python train.py --num_hidden_layers=10 --num_attention_heads=3 --num_key_value_heads=1 --head_dim=32 --rope_fraction=1.0 --attn_scale=0.177 --init_std_qkv=0.0325 --init_std_up=0.0325 --learning_rate=0.00715 --lr_head=0.00644 --schedule="wsd" --decay_fraction=0.599 --doc_mask=true --dataset="wikipedia_en"
MLP neurons of a small language model. Each row is named by its layer, matrix (down: output weights) and neuron, and shows model dimensions 32-127. Each number is 500 + 25 x the weight over its row's rms, rounded and kept within 0 to 999. Numbers have three digits each. A neuron's up and down rows have the sign that makes its largest values positive.
After each neuron's rows is what it responds to, as a language model described it from the Wikipedia text at the highest values.

L7.down202:516494462520494487526543517525455506454504519544475555521532477522465539501481502483497478491488537505514498492497503485478471515463547518477488533475523505465536464537478463481494505474466459519471495521472496496495528504505488505497501483493529512524509491456508492468542475479484514559
Responds to: Word-piece tokens that continue or begin a word split into several tokens, such as Ch in Chambord or Chris, et in asceticism or get, and ich in enrichment.

L5.down392:500494487576528524451490513546484505491518488480471476520499445462468471523546500479521500505502539547543459523522505500480517507481509528488520522541495500478516487482524490479504523470477483484516557512523484508511499507472510442499479521482501472534518525527512506503481440477522435509
Responds to: Dots inside web addresses, decimals and abbreviations (NBA.com, 4:18.31, Reg.), plus linking words like by, while, for, /, in lists and tables.

L7.down427:503458514507531498519511466507481453498474523523556525505529515498499483504515523486504502506516539521508554500498488526497543544549477506491480508499549521477516534510545484471491458482506461490520474477484503531520487473514496548481495475515525511520470496478523485469507495509500519514
Responds to: Opening fragments of words split into pieces, mostly re- (reject, reach, revise), also im-, med-, trans-, often after to, plus stray mid-word pieces like souther-n.

L2.down47:508494490453510471471478532459477484451462535512437495491519544489491508496492480528527549525502483505516461493479494444493487499527473456537499482486537509492534502468505565521500495465478521526532501498500527527488492505516519521523491537498496496516563519480541503470525429504459453541
Responds to: Opening pieces of words split into several tokens, especially br, l/L, ar, eng, as in br|igade, l|esions, ar|gued, r|ail|roads.

L2.down235:492465489507535503484524513510481504534538537478475512500517467538514476527479501509481513553511481514479493473500514507482498499475509505492511496511534472490516507519473438539508481532514476522537537462506476490514528513483512486538482537481513540473490491523520511544495501506526440504
Responds to: Mainly ".." ellipsis pieces marking cut quotes or trailing text ("play.. he looks", "great .."), plus odd periods in tables, citations and abbreviations ("St."); also word-start splits like act(ivities).

L2.down272:471497528487502481450492501513479543536514501515499498514509467523468486482494499481497518457475497537531500548499484518529509524534517479469497505529490506502514467494525488523521499503455526470466494468516478527525499473535509444515491554513513453549503507440510500477503484510449460506
Responds to: The subword "un", mostly the word-initial prefix (unique, unincorporated, units, unless) but also inside words (junior, pecuniary, Majnun); more weakly "States" after United, and "Team" or "bec".

L5.down503:492490480487487523496536500520492482485499497480516527483516486457499510496508488491475497452483456517492508518474483452556567499552489479492474511541479549496517501504497479474481493470497467471488486432536466521529514547478540522493570503510477509504529501493509491493467533492496455487
Responds to: Opening pieces of words split into several tokens, such as p(ianist), re(volutionary) and un(its), plus infobox line-start dashes and commas in place names or lists.

L7.down442:478489500524442495470482498512556485458532500508503489516480534524523494532500532507498465486487516512474493478527533520470483517480510560497541483516493505508517515487485491521454529526535493514464510483471504470486468465522497531482488510515555491545482477474547427528481524517482553488
Responds to: First or second word piece of a longer word still to be completed, often re-, con-, qu-, te- (re|action, e|qu|ipment, St|ud|ent), in headings and infobox fields.

L7.down70:529464497494521517484493487525493527503474447519505477518453512461455498505493499495531527476474491519497470434524486444507527494490520493517482532485471512527490505488485509515495504469518489517518514506472553504487538465481500523491466504543492524490507526498529489460498488534499528494
Responds to: Separators inside numbers (colons in times and durations, thousands commas, en dashes in ranges) and word-initial fragments split off after "a", such as c(ircular), th(ing), c(ost).

L2.down384:457500528472463527534513522524466508505517505472491519450503503464513515525523486489455477549466528504494497507519509532499465525496514524470500518445529476468518472517511509465485459493502548517537494517506475526482464539519481497526495501478511508522514543515497487512528520471514463532
Responds to: Hyphens and en dashes in sports tables and text, as in scores (3–0), seasons (2025-26), and pre-season; weaker on word-opening fragments like v, r, Mc.

L5.down347:530446468502557503489515496506463542552525487489482492484556509513505490494491460453530480466503471504507520492531504504514484512533489525492485501487533562472498505505493501494491518494492524458503488451457494513476478546530529510477498504466491494489445479498511489497518508476547563520
Responds to: Colons after list field labels, table pipes and decimal points in lists and tables (Fate:, 58.8, | Bronze), plus word stems dist-, c-oun-, adv-.

L2.down102:484526483478487495469549458517486503503540531520521507532521500517441449499515478458475536469532527492504529496522496490490502459503489474500465512520504534466508570512528484528501509463532508479481497518477489507505497467520472502522490502522476465529553511484439514473495522535524470498
Responds to: Word-final or mid-word pieces ending proper names and places, strongest for Park (National Park, West View Park), also Hall, House, -ton, -ark, -land.

L7.down38:460473484511507500491482510490495497538515495497482475527492517503501506507506536485494539509534527510498508536470506531504484521508492492504501530491471504518495501474512539538522498476507531481465483483478510509483478504538444486461473500489524492484525521544500518507469454507532474520
Responds to: Punctuation right after a proper name or quoted title ends, such as an opening parenthesis, table pipe, closing quote or heading marker.

L5.down212:505502503493508487529523490498525519438578484558567518455437473498501523518482498521490511503450478474512485494460482530496498465462490492452543489505484489533513497506485488472482519500500519471513527511508513460548495494477514464489506531534499482477536483511483481537501521480477488490
Responds to: Ordinal suffixes after digits (2nd, 1st, 42nd), mostly in sports standings and results tables, plus other table tokens like dashes, pipes, years.

L7.down157:517508527515476487472489511505500507513511509464476509512514544509509479451511504519482490466584499488489511536489499521538492556543537448533502453500494471484485452484505506540501505480452513517475516429457482510487507480470483522528496497512501495520505504490458552481477482485562477519
Responds to: Short pieces of words split across several tokens, often the first or a middle piece, e.g. st in streaming/stock/stage, ail in rail/retail, ty in types.

L2.down265:488504522552489508503487489507511494467516519470550494499503501512565536488508484461467541509484511495496472525494486528527490447506537512491481482483511512488512519491504463546504475505449491556473514473500519496506491472491503507495509556519481500473519490511495515565509451525450489494
Responds to: Short consonant-cluster word beginnings that start a new word and need a completion, mostly st and g, as in st-ructure, st-ill, g-ained.

L5.down63:504462518515537502488509525491488552511539541489533493514474453535434512527493478489506506487507547483464488537491499482495498467525501465500501441481532520501508482494506522537523547518505528523518468505553508499469485469514482498516480495532506478521493507471498461451513476522471503509
Responds to: Colons and connecting tokens inside titles, names and figures, mostly in wiki tables: the colon in "Bayan Ko: Kapit…" or "2:00", plus "&", "of", "–", "/".

L5.down222:517491503480498528473524520518517499527501501482510540506533459527471460506497498517522482469479496517490509450511500494471504518551488493514447547493508494468560476455533490469496519477506511499434526480518482495520518502508570463504485509462493469482531456483504480505502470494494485460
Responds to: The first piece of a word split into subword tokens, mostly re (revitalization, really, reading), plus Re, Le, De, Trans, and == headings.

L5.down37:510503523518478483513482511469541484516495532471459463521495507459493501521503505525488501475521522479516507507522497467510469494450494529524466457434496537517515499522537470539526535498499491525495437524515475541512498503479493456524540503485487510491458505518523489569494491519523527482
Responds to: Semicolons, and less often " and", dashes or slashes, placed right after a complete clause or item to link a parallel next one, e.g. "Treasure Island; in the third".

L5.down328:539490500496508516523494531534498495475477516456497478515469458492504496499505488485552481458526518502496474511480509524480502501499523521475485460510503499539496525541507507468495506507510487501495469529518530448502529519543490529476512485495469473544458502497519493519483515525514511543
Responds to: Two loose groups: field or column labels in infoboxes and tables (Year, League, Country), and mid-word pieces (deb, ange, ium, Ch).

L2.down465:502513480500475482490516473521496516512458472496480501573488578530482472514494484460502510501505453505506473508497452457529507529505481540526468494487481503505477473478485493498496547508509539481540503533515526529522491519556496500508481487442466495519546476504493483590473489497519520506
Responds to: The closing pipe-plus-newline ending a row of a Wikipedia data table, usually after a number or empty cell, e.g. 72.8 |, 17–16 |.

L2.down78:456503482523513508528491474492470511503486514493450497496491483493510492502501523517481474503527537502506570510475483478508486508521499537534478505479514497503486516469455442516506512477468551488460476554500507477457438482533523503492464455520508516514487517494529526532521447501526556536
Responds to: Fires on colons after table field labels, in times and before subtitles (Released:, 5:00), on between, both and by before a following phrase, and on word-start pieces like s in square or south.

L2.down193:487427515495489514481447531540480530464500539474538508474483507537462521482487499522515521519488524537483511481502512517475517521498543529517488531519506540525434503475531483509500536504532516522512541487533456530499494487474546443501500497497508454512485522494511508525517537507476481499
Responds to: Short word-start or mid-word pieces that split a word, mostly "ru" (st-ru-cture, rec-ru-ited, C-ru-ise) and " t" or "T" (t-imes, t-our, G-T-E), also " un".

L5.down398:496458507462532464485537500510462530516473521483478505508492551499495480545493509499497516522539473501501470545465510543492536484500470496496463496499522514454493487471462502495502518488475497529493487527514467475485481514539481470513471447463539484494520537453539437554466499504514519496
Responds to: Closing pipe plus line break at the end of a wikitable row, and also closing === of section headings and semicolon separators in stat lists.

L7.down191:535482465502514561483522521527477495546529506516507510482541460533555512489497488529558506501469514531550506466505500493441514526527494423494538534540489523512480485543507532510502529497559475504571501505515513433518497490470473514489505495507479532485506502493489533496491504502534504512
Responds to: A standalone space token just before a number such as 30, 11 or 2019, often after the, a or and; occasionally ent in entry or entrance.

L7.down304:504475511535511490501482524496491496481452501501519474498527509532459520514513416509475558517531562506504515516484496507532524526517481531537456502504502530497514535518509463514502551529527486507531518507505470483482553499499477509471483506497517568493484538495529507476433456479504499497
Responds to: Short subword pieces in the first part of a word split into several tokens, such as app in happy, ag in durophagous, ass in assigned.

L5.down207:515499505529468496482497492499477455489534491462486551486511474485476504525446512517476521487523459493509476499459526496515507547534501515516488502451519491499444464488510512517491485506475533464527468498458484480502509481481502505541503496512479536487483506522477491483537459536471527522
Responds to: Standalone space or punctuation tokens that split a unit, mostly spaces before years or numbers (after a comma, table pipes, "since"), "www." in URLs, compound hyphens, and "[" or " str".

L2.down406:467491520470466453496492518514497505505508498446482507508519502489487519469483516510499542446523507539520503461521511507566497516508476500496478501458544491527516498457508494488506497478539493522460470516516502530479475515489493484505556534480519486480503490509472490579527476458486512481
Responds to: Dashes, colons and line breaks right after a name or term in lists and tables, as in Festival - Bucharest or Magid – producer, plus for after verbs (rushing for, tried for).

L2.down71:498448506523536480481479504511504471514500490530558535468512509528445496512474528577464462468560497509519541499521500495496475519562514513499515490513495487422510472482518529458483516507517507532500545508509526489513456515494530496512558500503460490494483483471517499502457509502516512498
Responds to: Opening fragments of multi-token words, mostly "re" (realm, revised, readily), also "dis", "desc", "rem", "design", plus some sentence-final periods.

L2.down233:482499493488496497546525501502476475479476526481482512498458511493541524524532503507534488538527517495532471485522509465467510515511493538493519528488458491480474515485476494506534520488503501476546497484514526479514490477531465514475487536518525523525460492496477461515458521469567494511
Responds to: Closing quotation marks, often fused with a period, plus closing parentheses ending quoted phrases, titles or citations, e.g. ". in reviews, "), "".

L2.down130:467509472525473502499467498473506542531489484490507496500544521469515534508497486467476507488508488462477516513506459541521482534544457499513502528518483504480520534518505544499488504492535494501566535527500481455488490549536527486497527475485518512472517496476528544490524448527521540536
Responds to: Colons ending a field name in infobox or list lines (Fate:, Weight:, Genus:) or inside times (10:15), plus scattered mid-word fragments like ent, oss, iss.

L5.down235:492536491523502485491522561482503528514449489486536452490505488508500515473489493481478484499518509493514483475498459527521493495485487509497499478521535528487496495498534500478532501512481530503493474521518548536535461498551494484518540452540473485504476561452486510518499552515462503507
Responds to: Mostly punctuation that closes a quoted title, parenthetical, or clause, such as "Braves", or (MCISB),; also the word-start pieces Ad/ad, as in Adelaide, Adam, administrative.

L5.down133:495505494530519533498480478491443540505513540479516511510526505517503517508538530484550517440500494497507507518489505492491505467504529547501518475488489477472510508546561488486494539466483486524517537469466510492473477465517515514509500478519521525454524524500526510455474485493530558528
Responds to: Word-piece fragments inside or at the start of longer words, mostly -ock/-ark/-ick/-ak endings and prefix com (R-ock-et, sh-ark, com-bat, polit-ical), plus Gold/High.

L7.down481:520508443487485504476474481499497479504513508511473490515452516524488508500466479521483527527514494478538510478459484486479475483442494516488504490505499504477528524596499498518510524482480497529486540530496495514512497535470493513506485554504524475514491481477435478506522478502485480503
Responds to: Words opening a new clause right after a comma or period, such as as, which, but, though, when, so; often split into pieces like wh-ich.